From a checkpoint of a small transformer trained on Wikipedia.
Size: 11 layers, width 512, 4 heads of 128 (1 for keys and values), MLP 1344 SwiGLU, vocabulary 44503, 52.7M parameters.
Training: a variant of Muon for these matrices, 797M tokens, 6083 steps.
MLP neurons of a small language model. Each row is named by its layer, matrix (gate and up: input weights) and neuron, and shows model dimensions 32-127. Each number is 128 + 32 x the weight over its row's rms, rounded and kept within 0 to 255. Numbers have three digits each. A neuron's up and down rows have the sign that makes its largest values positive.
A block is one neuron, or neurons of one layer that tend to fire together. Before each block is what it responds to, as a language model described it from the Wikipedia text at the highest values.

Description: Second piece of words. Mid-word pieces right after a word's opening letter, often in foreign or accented names (K-é-mer, C-é-line, Kn-ú-tsdrápa), plus Website after a list dash in infoboxes.
L3.gate31:101143125159132197121098092138210129071154067073126177140084144143086134158107102091134136107115095082190190077092110109194134107116169127132110109147168124142124173160087160092091132149116120159108127167126104114079115141111129112133158117110131161150115163120123160104185110137136185110
L3.up31:103171069080172109091148118128131095166126127083138187165186134108148113110111179087145132123151122126119157119116136121111106201073149159129154158117107117117161107080131113098153122189124154143145109102186087159149124143137172166155111087171115164114154134154184164115052113123067144098
L3.gate101:140177170166078132166117058128129158104125130142132179130138108066110132140135113135117100101147117107130157118090085164105094161162088112114121176084115158080106125139144137085165138135121188144130106110100172113106170116082145147114114058138150170146062099128155079084065121126149135149
L3.up101:136123154069174098123112125158123139130057127125069170156089107124141127113137141118155144154048124121105070112083188120110145160160123118154116169127130075109089142144039121109120127164076108175132112180121117100167129144120111191210131140134095141146142141155053116105096139075208134155
L3.gate136:190171139122109081181084115134135143146105124185102094135178053074142129147161072132124119078100151147095153134153081153147154128125140171100163117095061096096123136107129136105190124071069151088241139118095104122098097170044144091144118124146144121120106163109171071113204117103104148120
L3.up136:171153136119135131130116149085113144091114122135189127150106158085121125091094118044162106067156176146136145112108130174132152131098127050119098134125092121124129137095210118130104113132168087108107131146093179144165138105107162137159089149097101187164158125129097105103167153136132159072
L3.gate273:114103089079173035169127162146119083106130205178133072057078124168124090106140165140179141095183128160127124124161075124155175136155128145108144143158160121117081150117098138093185101090107159177115124173109126130152108172141111091122135114125135118160121208092089111086168087080098143128
L3.up273:164156188103154115144106119108159152137144138120105125126100108158085104163110095116137122094082133137088151141147144138122133141118175113100077131163125092124093103148132113142106136140077121140106167112103125111096180187152124148139128125125109138145085131143113138048123078159094026198
L3.gate291:152155130091116120146094163112112147129111172099124128115173105112163210167092153147164093152184127171156128157063132157159057158095113215115144124117130136146145115106127125164160100087115147150147211166094134081073152120189090148120140100162086182101090134165213169078185131084153170137
L3.up291:096131137094108117155111134132127145139134178106111108048161127093079133130130062078149128131156109175128099110151144163167109121106126218117071134059102146118154126134123156126135142125104172123144120162053174132094155109088148121105137133181148105180102100119134207081111075102146137107
L3.gate314:108132113057162152127110138129123147122112070180075106161131089119074186122156167169179135187149182144147153095101132142121101149094158118113115185123158121149155125126101245106137174121087132132124180119095159129109137150124123026167111116187132135069104123123110104115136138180140181092
L3.up314:122133139124133124111114136063162096139087031164143108148098140118102177087138174143145201136133130126149162132176109081180109213054146122104139111120108136162184154166078212054115111101102168114056126123104134120094130100147171091163109176129133156103127117151115099176128153108160112141
L3.gate517:110115106149189086049164177144107126090142117186144097117141159101118147132160122146149131157113119086041170119119161153134064116116131159105073120121095114157070085105127102113150134077126112097135134056102138125122191147147119102189176154155121087093144076101099061133145084166148165157
L3.up517:112091110129120165105100125126165108117085149216124149111130111107099133154084160092163193157163112138130157103079133178151110145068135103069107135135070102154089132106125147123122110143190142090198133133091142140131161116163122111117107126161142114121066105117082145116138163094082174159
L3.gate551:142110199120115092072118112137108142159097115148165115113133087140124157080136157089196137174199102104146132092100131116170130124123149135140135157113108171100100136137123159103122158146154066089135120140115199154114147187141116070135100165177120151071104100108058110114139142123104180105
L3.up551:160107144110161159140155110166109154140137138108184090168157119160082137082168177124175156146135136049129121136126138110166133174170163119114111168131140136135080144099128155138150090156124064098096014116134164125159101170141150081110049136182074133103098053159103060125161188088124205101
L3.gate595:127078151122149178095085141169116132098024144170089112089103171177116107101180092087143158153135194072119146147076091110090162120076161122113106182152146116090199136150118151122102100177166158131091137128122086129090239131128132126143098134106092186094138126180151209079116223100181085097
L3.up595:081158138104109156117121120146094140130094115143118137120078170126157135177160087183151143149132109152121039109128145084115075173129109155157163092096121158100156118119114117116088153128079151107142107091082140119098061122137117134140119157091142173156077166129085159109153078068186117186
L3.gate667:127132152135089121127149118176100115098076100179166135118126101130055152099116195077166129109176143129132168148088095113162149144094186126125144117163135123112062203094103146163118133174133075112151135067109085097148123126163115075143066119113128099096083092109108093118127168166156158106
L3.up667:102133144126150104166160176118181112104121108152164142134124137026143111117165218124138119157143152136179110109162129109102108109122176075121127075161120161131105107106169140119148117116155153128130155194081124154172101093091182167151090126147081067078133121110081101134108137135077143110
L3.gate825:074127098166139081206119140087084161112119111079087115094102152153163102075133115085116092116070124126058109103151111168134130185146127160097102174120169099149100179095127109181138156119058225123153150151131126079128094103133147152147102081116145155149131113134174105085133194203176133159
L3.up825:125160121142106092064171152118113128126135093148148070087131039159108063048141057140126090176068117124129174096101091125165063161097119167147123115126162110112100157136148150138131099144134143140155157097144155135102131122146141082134095145129147177161088102123107104127116155149146160088
L3.gate838:112135099170136116074100112120095159067103120162144107141074157129098117141150148112115115188111173183122136068032149146097110141170078095141109164130078140049051140162157171153077110176095102132124120094037138160164144110161123057144157138119105122144104136200075096093076108126130131148
L3.up838:165122084156154142113096101102070199127123068116100131116085123124144104163102111124096088093068109154157178154122138169134103130107124089115109135121106108094087129132080151099139121134082134172120158134082158133149134124104141084097062205125134146134077115093062135136108065168110163153
L3.gate844:108133123089151132107097125143116133169124128098164150128091127096114147128198115170132094118088184129135119203053138103172108111132097131125127112122148093174132128152154120118160178192130101187133147147153072132139044088121132095081107115133110028111119151140113150070106179154164105144
L3.up844:111165166138144127110091140146100088087105149124036127094125082121132097104076171108156130169127150154158096134115079139125137089107117165162149146195130117139105178091124144096087121157069138176126156143137124116079086132110100090102086149171175128122126153149146145129127157074119188178
L3.gate864:079089136133133091141148180148198123052167072160145110180180119193140135132085086141121180108142136102108167117106060119082157129046154135121104137133117149157158120201128150117211108152048118117127163157098122110087102210168145102148194127134133121177080129132189133065106133186106138188
L3.up864:127043094147167128072135194154132133120135099123106159128163128066107146093142178081125128081086159148077164124122168126144189105107128121142113095111087175095166092203124139157215132118117133144180118139156103132101107136156116130143120113098095081166120132097159126120114113135187104113
L3.gate954:097135151181127171152064171151147188154125151135124087122137090086151208072191143129110130101129108082125099031113147091077095104102130083149132124077071171141203086122115110205123121143115087112119129193147121108163145148117094084194136121128114067096117116124117099099116164131104116101
L3.up954:105141144162133181135165163098180089095104145207108087187129127125175120141194138181100059168127114178053176152127168081133125076036120114074140057115143160120115116149128156201166143135178133077176108125222159114128128139162119177098155167165094066107090071107217159151109144116088147187
L3.gate1191:131146121064137153155107066164136115177092067125117107131139127104050128129115110098142153131136151185121118153109133137213069149127137123141108070147110109135121132127080149170154134161127094204101057208132102147129171113131138146112085136107109190148144145139126128118176139134175154123
L3.up1191:140117141119106119147116156062113136098155152107125086087202095125057102177176161157145118145154180133160145134143157083173120113159127169119136175086092097113120187150135078162101180132101138140087147152060156152086054109104171100153150177158141097145158094137107117121138114177204157100

Description: Main verb after subject. Main verbs, often transitive, that directly follow their subject and expect an object, also after "to" or "and", e.g. reviewed, depicts, developed.
L8.gate49:154163114107155087131149136151137212159144146119105096130111171130145120117125140172139132080142166115211104177161096036127116104107107137104167052100192080119114139165133103165170129148133159127083143105051100150101133132160103168150059085068162123108150150143088139109129113130141139161
L8.up49:123129138138128118145107158087169071179115042136136123126176164102163107170136159151134193127120110099098122166161118155124153099148069143108115090134156197110128111145141097139106121178115237183188064143138110120150135082129135125093128154113108121152073151188124129147076162147068143077
L8.gate345:147191202129105172159198108116126099158127085111071080146100156099085200135172129105161102137114100144132149167138160137099108083127133141160129190116085109124109078088050096191087106165133105119125156137157158136143152134127137112129114183147098175055131106127105140163152152145177103137
L8.up345:104203124108149118138042148130076094121145126108163143148127076120094148111147134120153108158093140097147075174093130154141138082079158134134129110127176163068139186088096207095136136180104136185124049146157173149148101167101066100118140089122108133135167115147152106121102095094141098153
L8.gate733:078131061126152085144146122140113142092133105069147146094125103177070145064180173160138116116195136135203111057056116159072156156126123172105103115151099127115181154172090148181096077135206147103151140094152121118177150126132143131149114189102096088127130141183068085140075120179104136061
L8.up733:141164092087107180090182154167146132184102128137162083062142123108184161088147177188143149151131133127189124094128100112164061086191093099132116103094160171156131126137126151148142092168142129087120178153096110096158149146119122155219201209133125136102150074146087141113110134115134154148
L8.gate756:154095184142115102191112183165088140134145151101161099164164083138113149141100045094145165083111143094117119144098128136114158139114080086052150174174164198165127089115158197156152159120175182114113160142160141114122146146127159158144175134139143094095068056090096101129159138092145095070
L8.up756:124118106115136090120132084095143158158135165133150094124055149136131147185172131109145084113154069076080102076119120095102080123105106104152144072048180118104172156114198114152165118114114176124104112136157091142204192131195157118094110109148137158124128149107132140097131140141188167105

Description: Foreign-language title words. Word pieces inside non-English titles and proper names in English text, especially prepositions like de, do, du, a, no.
L8.gate77:119112090127148098111104118151181136089122142151117170107116195104108168121156136076128099102123077115183110112109194093105136095154148255098170110135105098123052096077155069128135144094193087088104115185083152129171067180111149162169127059152069112167095126156073151130139169123118202144
L8.up77:144114074144118079083113174168137117101109125142138105123149156166138072181160083157127141107129237079156098104083157055120139195180102110115128110098126110121137182123108121153147209120144107185135161136064096124106162136106161182133146146078120105138109183107097138147151129120172150176
L8.gate770:160141148139125182066149185151160136104125104188151080163138143200212118122061195171191108161115107080191123141118087179124120155137124126130068052069151195103128119126124129139157086163227116148088124117079129170156112094132129130143179141150085181164115100105127098147084138193179113147
L8.up770:151091116135098152035151095119155120169127112107124142168162088147095127172185190078141103139104133101080123174146097132106183062076180098105087149093087132141209085123099098041136138114138138174137184128112127148180075117114119228099153094149120151120144098086088094095118116121155181114
L8.gate887:087090149179133079111080139144131113126126053104141164154111103075129138105144138105129150149056168103113125122138114083139148102136167160136115115142143087140121158086114068156105157123124125132158116176154136148147075199139131145137114127170121060126087149117076086123115186091099115067
L8.up887:172139107077120138092128127110103124114158106108118114098138095115127117133158199173144162239150158117080152118107125170146089115072070096118118136150156109121088093131108136121055197106091104108127082112149165114094146080050092085155104208164131091129115103075139134121164120097143068158
L8.gate956:171109120131186129123134153119146106195120105092157138188102147094140113131107155102152101135181122107167124078120118116099162116146087145140152055088104146178139146101155132089077115159140092172085093157156133089054114182160188097129183128096193109151096051053106122147090123171126147136
L8.up956:103149105157050132123128119172145116144149190106164136120087194088136143086140188133182140155106126131120183087126094129146147159127143106084095107126081075177150142139107100078086176091127011157165129096105101157137032201193174121140121185149138177148051082115130143151091126115165142111

Description: Mixed mid-phrase fragments. Scattered tokens: this after a preposition (on this project, during this period), name pieces like her in Sherwood, La, da, and infobox list dashes.
L5.gate863:108135141143102138182119178134153130163149167168166100112109111128086151146123087145071130133139142126164184113109137087104141147080174114156099100157136114177126165083199102193082034155153116130083143124160139131130120155194122056142076150117106125188107113121153119160134142133165125148
L5.up863:080148159118164099116175110185119137209160153181156120114104111130089171143079108095111113109148119116168151109123119114151089067073155083166156132189113124167152136060138137174114076164126153108118115178157121091165154108116068089179119164097119090157064088143134106170165105195122157122

Description: Transitive verbs awaiting objects. Main verbs that take a direct object, often after to or a subject, right before the object, e.g. find, saw, build, accept.
L5.gate425:087122101095172122089157103147158107146099112145148095068122138206132172098125156133115194180137088139138138061108081102095162052160122123099114108112102090129100145073132105180093043145126166159117115174169125102138069178083094140180125181114146174097136106179040122110122161120168102105
L5.up425:133126107117209138167105208160068098138118169131114172114114099162121106079154135137099195109087101155105134138088093147120144130122106157114154122178084145112152091114098122127121110145131177076180071153188129093182121129158157072137118176128137161091113115111044196130140133103121115090

Description: Words expecting "to". Adjectives, participles and prepositions that normally take a following "to", such as due, similar, identical, related, compared; it also fires weakly on mid-word fragments.
L5.gate182:064186106129086145134205101106127144098145088138097133100134136137084135133137096150143078107156164139131129138173160084167120174066108118112149107136163108098159158104135126123141082174165106072085136168125131092107076167160132135100149136154134167162109168139126120071111070110137176119
L5.up182:084146135132100218103145172115114132096161143134140096113156156148110108155127116139110096140197126110111159194138101145154144112096152095135187108121122095025120188114153109127111085063146128104123093152125089134152134108118096101109122123118157164144149120139144126163141152162053144130

Description: Multiword preposition heads. Words that open fixed phrases needing a following to or of, mostly causal due (due to injury), also According, As of, amount, population.
L3.gate142:151117150141107099187061131115159138103162108159146152117145118191134054120104174092141172144148081145106133080124095077124197138108153084131171093106137133121131127080102087120141087089108094163117121081148141146189128140123130087056141085031184108114139122054151138111174111177117103136
L3.up142:109137096151128104103061168112141141175179130144108147093147104099185076085143147104160136141136102121122102129200114098071164161158117028136147137055167180114104179112120147122068124171102084149128169122131119123180124101150150084137185102108142084113121133116149097198138118170086133170
L3.gate143:109126163058104128142089087123120135168118113131133194102119123122092106170175196123103117149155142143188150227095121111123172080198171135072188144108142060140156148167120142177165127114158134096138158085130162132142155122094076160157129164110082100148155189092103146088135122133182140104
L3.up143:156130164076145138184105159070146152096129074122147133129188153196093148101087117121141124172167133150132148152092129138142125182109150121098172121112172112161186136183204132166178139137129140084142096118113147159125183089096104114139147116140088170136102173094101107181163093150109123110
L3.gate161:127125146145073095069106195071160127104124103103128102146103155065097088105125186083156124103155153119146094107154120128067119147148140100126125098159143133137153163108084132187108135181128093123152126177130154106071165159120071091168106136060151169121129118139102142136105096137134158085
L3.up161:116146109115116136201169128152137115058143112104099141098096143062082177126098131163134116147133143110158154164163199180102106179159070095104067128111150170141081080104125134093095171097135217135131138096151097073137139187194081139098151143118122137096126147157130100157099113110118139141
L3.gate257:086074149105057116132109163108168153091098078107136102103149162091128172103077111091129094090154116074096173132079125105151137133163129138152119081142118145161089087122165146146084155092115125121156132083087111103102104137135122172121138100140143133116179097134108097133102154138084101095
L3.up257:161100099103130146077161130166175127148103110180122124127118197106111184085126150100101130118141161107125105200106109124063144110114167100119164086103175150172149145202152140177177080125148121133132151167127094096123141125225125113119159161153054166156121141124193147136085092146063171189
L3.gate398:124106142133084115118151164161170120144157136077119093077162184056110095153101132161072119103094156116145133150132135205097172152039114132147140134099165195087108089153137149082118160112133046132112136107137128113143116126109090125101152151126118097137114152113096072056116089194119137153
L3.up398:153148076093124112186125147140143060200177174135142132163149172129139121152099149080081149133161098085141100123090107189103168147125134126146148171153118150165105123090185155129166135139081124090083132079123116099137150217131081114132150096123109153164099193099124154152126215121121157138
L3.gate490:088164178064181109248095100130162096177155113144128073201147104151136151183146169117143124078121159096153182137161110096175081094139155156085133105144155163148133152112114203136129130144109075130157177132131122118141148122121133094112178122150126100095143204087130155136133139173148138098
L3.up490:146155121120103107169085118108101179182049159145153159166127120149145151092144185124080157146044103123126128125149100182128092119139146128134137117176118135151188119068114191130096064083120104154118127210140155089071099110089110114114203102095130105121123118091113140117110166155117141115
L3.gate567:184069089133174127195086151116099112124131155132119145180104171155131159154103124153135120126121145102110130111161128131172145162182107141136199129138084129168140124133124156124112150136136124178076099097104091135116184112163096115192147110118148147128175069125138099116117103104135069134
L3.up567:123102111120134116096124111141075100151125100156192167114186139111123114129151122147067130108130143096127181073161144077104194115138085145115109135217115141142098193129164122144101087175075087122073110150109092194136110084161112185112132110103143095122162073164116124113092087152151069141
L3.gate598:125151203137080203085143109152136112128128138129151089152127117106144136089104154102093074161138145166082140121086148112115170103127122092111140141132090128042119151132110143159130114141130127082136085079135106140098129083103144114124069122222082133118134096109173074135182084168127145074
L3.up598:141120151087101154124094101110080174098100125117224145129134157095081178155108132088130136168109155136095155127183100204138120153145110117115146142081142112120088075117103115121177132113063098159112127127157102115108145129136078136191125117143129105127096144128176121143113101105095109115
L3.gate607:131133193123123152184126146130114107118144201114140133099126127135143092144093153113134098098168078120078126096097103144146129119166092085136100155112139144159136092143093164113081103107114159127103105121139109148138087136165120116123055121145100111159115182127200085156092074140142165064
L3.up607:185121100119148132110197157096170110126225053158165151178154140097116104086092211137133136098163123160126112103077138114188160157167127149090125157095167141149142149128148181088110101094181176125076074130123151118131084089115126088100101173121144132100115106130103081137058106161158166092
L3.gate664:126155176127111080113135124136103178071157094165120128128037095056067041064076126135183132126124139124114122151141143139143133147126089159080181091122126181078161151140124071119122115110131215150154137079135129089121082108123129128122120095170097153147116133097133152138173113125118138167
L3.up664:054116168158112047105111149076050182100066139140072146132153143109115059088079104143173168150173124156103126120113149165147106091118132074069141135149184122117127129123119112093084131139114147058156138059099168128094138080144112123135137117142112104127120121154148097208079156130112145116
L3.gate673:156146153084086148057053064102116123174122107124134114130093120088176095127108141124137185114157127158058145137121148131132122092130101151057143160148089136115119115081178165128163107161168102117119131156097105125138103104143138086118068141137182075084109125119160050134116123125147126179
L3.up673:153164223131094120121153176097140161127105111144166122147110148046131148128174135095108085161197169155124179172171139122182168165128161138142150109099204111192095099194138104149130125095145127147131066131088101139145077137123168099129065155101116126086168155143141152131122032132180131136
L3.gate686:094069089082184144135123082133139132146129117113136141136136172117162195168140116124157145160177130122129079119118142143127110148150105148139106086087144181152149089147148170113122110124136086073180153130174173104164149163157119112142098102084116102114095150107084100146171145126151107176
L3.up686:129114083071176144171161157129176082215180113164170173152142184118121161177081168129116125173161149132130085133118110138127129167217132142099163080185127153116123081158171119126115119171110116126213129146157113078167101101121086134127088077157156134149136157131082089083091102089172120138
L3.gate923:113066094168130167122118114094144131153122119142154120130155133138137115070151125141143082153172121143111149146131117071138167086197172065134149116150149151182104152159185127101122156162158100115165146152087128139139108161119179097123109137139154116146103141138160136123090166091157148107
L3.up923:129047093117062133083121085100117113130135097168126108123120119162202076136062167183087139128166085149138140101156119095152168186163117096151110104123111095144117154140195095081109203135168102133175123167136181076102102143136163086132072086129089150140115122155068150149136171128109171133
L3.gate1154:078151111135138146119134115135126091169147153133119176084142094142165182116109144141141116179163110098139184149144100155111120148132101111108122158096129199200134156099172110145103070128140117076165075137121086166135129144097184118157120092153065119141100232121138090118162128172086091141
L3.up1154:115115193118158151141142091178126060219129124115158063161123109150188158152126167143071168147130184073146112116134127127155122205132202119097153170128161098116188136151081176123155130106105173109066149130057120172168167146174153055154085089110105164104144192116115121128133132147139150138
L3.gate1199:108126113094119165131119126154104158115119169121100129125168072161168105119163114055090062177156124094102108098131169133148113145087118110141153122113112103167167114167120148142123101156148088159097150141121114077127173145127095132135144180090121137095110151178055125105132184154130084110
L3.up1199:179124157103117098139146155128146120124105162108096142107152136126134153100105139153127171145162174144049097136175120086102174083067107139107107134150110155119127197166136106139156066151123084073103084126116166129151158131147108130151056127155081153145146120136077121142126111174086101174
L3.gate1211:133111108126181117098086117121090104083115121150192103076132118116149087130117129110104138144146175085120151167039140085159121139144050126146178125098081131152120158109093128183056112140065111138103124156127113131148107170137126117083154168126163086142174123100139070104166111158152077128
L3.up1211:106135126113133101166135091125167135121168178113134134122142046119147087160117116127108145163105060099155133140093116157108144151159170134119128128169101134162096099138139139131127105085126120146142151150123148092095113150164082092162128137111102174132083123118202107096086122137116112157

Description: Verb endings before objects. Final pieces of split transitive verbs just before their object, such as affir-ms, adop-ts, enh-ances; also of after nouns like appointment, and its/their.
L3.gate64:088096131117142108187113105138152125112118131111169111078145103165107183081142136098117151123131119171098133105073141162093113110153112097131096098166130164110137184111116105144096142144094193057122069064153101073161128164146113189103095087142093096174075128194130132105129154168105073124
L3.up64:173086058147052078137075126137062151115107092132164165107111183185169169126152173093136122148141111103123085073122098130063142062075182082108133141102148140123112100099118064174140170108143132142122110148083138130132082131145143079136060066114081096160143105113090190125137136108158080104
L3.gate127:144143100107123132195095090160171129129153125125161112164158098130188181133100160081106090173142181120097081128126113173153148115123141142150149087112078166183162131141128102128098113132167126113162132113066099109141117129184092123053187128140105099110080050175083102106163190159125124103
L3.up127:101136130156113060096172073157153090112095173130148128119155145125146138142053137101190117112157197126108165124128072122114122147141096171097144127067105146144127134135096144077151110077170131132136147170142125084174127170115114148147173125167140169128091141096103129135180129179081133096
L3.gate293:157117134156079124067059173130129135047143097130113100124134149113101147147147154154128178118081128127155121063118145124146110064131186144163121106128124128142098124087116162152143137151144118160124123168165094102132092127146088157176089130141176078100076181127090133118068192168117086126
L3.up293:133068099110131165094101163110095175117159121117105155155184109119112190143113101133151153072153127126167158086105122149115163190112182159105151143151130107136192135129151055162105127142095089117157163136160178091118148136063118148175098074126116077124151148096115203114118115103098095162
L3.gate328:144065079128082151148203160092126136090170126164101164113150089079147144153153128099074184154161092092178122175102199087128137052107139166090158097138191117153062109153111136157118127084111162148123110102140117118151116104082172126185099174063209090160103139152122138101113132090134115131
L3.up328:202098100123107153163100160160141204134173128158089128124143089089129135159091118108068135118163130121137173130105140056110096092143121120124140091115145150164124134123111096138109137142099117156144120108122135095128202123143113135182147199087112144096136138113137105134135176126111171164
L3.gate542:109128096162077107156075118150153116085168123089090118121158172132174141177164177204163132111169175090121177133105101168137150127142165139150113083146156083155122124088103107153134158103146165128138127085155162124107129142143187105127166083105190101107117159131110127150140116221141149162
L3.up542:114120108099100136153117114126104139159116113130190143150095117167080132088173116105109187127121088145091145151042157133146163092117062094128144105109145113141135106118173108108153183179180139123111135147145160135109100139125162142087160145081165106189128103110113137072103104155151084165
L3.gate547:130142126065163129124065122100070135113135136128153119107114086111139127122094104103118136171102150157199175131093099149134143113088069154167162136110158147086105105121131097142150092135150097094089124137135113096172121180211134139155173146131128153150127117121153197082134112070127138105
L3.up547:166142185089146181092142116168077121128135140096138112101102086156136141157075119134133074138121099149185130119149123137180160110123101121206126117173117159147166028099159105163134069189178129127092141134145127150084115126143182141111082152107123136123031139114140183119145151081112130162
L3.gate556:153166124138140121151118153163155100162109114076102100113154141217069138111126167089112132120122136119112111183156144103107182070065123154077112178079097166144123155070174106127129139046190116096116160151117153162115134155104082119126159136176167146121105122125196127092104154145133100146
L3.up556:130099059133157119119137125148107193129179154157115154163109115110150119072123095185151092108149104144085105157080144111150170120102067181097161108167162143129150124156091146121112118099117127129076088122124104115094158151100097039119100129139149104191167159117159140064120119112179097098
L3.gate599:115069098108107157114129100116119160155091108106140122094171160093108033186147119158105171092131111172122113150109125083124109091126163126164102107146142134110098162091175136091121132104127126153151131148148126113096125074096102167095133100142140151139139116136077147060185098069152163082
L3.up599:113080131130116151117130162199164128211128132156115130105137118126164102098104163131100146145129132131108093136191144120097114109128183103080107122134115125145179147156128110198176110116117200165119177111159144136130159117116132106161061123137098107164121142110145117128132079125132155074
L3.gate661:106130129104119143127222155079075108143178184114184136176143086125118114086189156112147155178123164155128120164137120155162146094142092151100139148082110090141103081188148126175184138133085205154146142112149141133135101172110148121067076145158122133138173124144198158086103121142124119115
L3.up661:123141176173109111141132163212112144180109119110163168149127176119086094133133157105117162115136111142086165177142112075132125137081117121119116139109159190125137130153078162192117172150124127124174132133083089175187091152135120208137125165125077118093150144066137232094114118143146087120
L3.gate850:145117131181106127095126128163106107072155118160145164082116121159126151124075190169151150137151172172122145114121145154154143141106106110081097062144091149065117147124056144120111133116101166103176129134100099136123096115134136099150083155125112065143096160170083155128139137125160166211
L3.up850:138107109127126095156105164213116136108106186119085127107175173120118139144125136104117153149177131151049137140174163151153177108135111113120125127064155130100134164120130119049074144170138157075198128140166119156134144168194146034110149175148143137164128106130153107103113130072123137138
L3.gate866:092110108100109209138111104133124081190218108085100132087090132112104106080140106110120138127115108101132188085090109129077143067124128154104132104113129122117082170075125144074099184170128137112116059178121115129197097110075117127086110141161151130157131117127173174075122099154144130136
L3.up866:118097162110118098134180128126161123109095122111099093100160120111009134148111092114127136143117134162126111168156103131128167114102145131137150192167149154059096150115124131088137179094149137157153123137100106133161131115140132151089091107141160173094079181137105106148099133127086181157
L3.gate965:144143111203097141175104081178100136126089175174118145111080126131112145150077153098091135132087161175148173128105134124089160100138172140204133091096178164130132128122193173065110126144105125161163067171140141136133143145095123140089087121116125127137107110136128129102146184158148115125
L3.up965:163153148161160140143131053173087138138070100105131165141215102123128127146166143089100109101052115107138151109123087166127204111166077168143077172096075105148116118123133109120133072101113147155091130141082138105125126093129153067130104073130155133171136145140142140097129101084165166174
L3.gate1079:158153130158148136126144108178048154138152139171141104105126243064206122145133150129098134055123170138148072073227119117159150065100145157167123079166136106126165089097105125156188110143079084126177103065149150131088099083125099133089101153142125092057100110133104116126109158085129118110
L3.up1079:142121098147084131081126135110162129134151118166119108154116209069154118115165164123155107145141153145065106096159073093128132173109150167140146098078167115139153072122129116151168126124170079152098096088119155136123127079118120138178101095131071110078136068077156112122174040109109062127
L3.gate1173:190139139187108076159134083144019090127118149107158135110115119188131084127153119133186128071204111132126123122136156119169061116158177146041130104112113146176137110197141157139149092138099116107096118156161123181157151089086086119122157131077129118198090127126153142099160129154154135134
L3.up1173:174128144131105143124082107171160090163071200104134131129149108136156167115147150173090130149076165131122087090121158117070121129104180107165131058095156126124152108088159104121144109105103132173096083184153107143137137136109141134141115112133135088107074156182087182028091075114091136083
L3.gate1306:122054186084159099118095158127097075096111138075153101118126145107182162123131166155114120095117149086074146162083131155120109186104151127145142120153154135083165164149143080124146118109165164103185184103139086069128114149103089167127093177122126152153171125163130153113113111127088105174
L3.up1306:151166125118130165143122157166101159147096146116173147087048211133101195107153151136140174131113130105110158148130138117057150099107108105100139147105116096129079165115109073120161175146133183098103123128104135170157075109128157098131115142091154075099176066175082126121124094134121183071
L3.gate1341:176071125115114144157090071185135200126079109172106100029129147097125124151127134118162135114167103093170123108092150139076132107141200123116113042090096133154143165104128104121115121101109157098141082113126174119137169147127156106073125125169049119127172093163116140091112127134074149072
L3.up1341:160126075093105135158151124151182182136108098132120093119115124115125112134128142082123146107139121140157138107142169125094132161179164158226130076195104142134192125123131185130122172030140097115147093112105139149111103151110109146105129137142133123064134104129134147120105101137196117099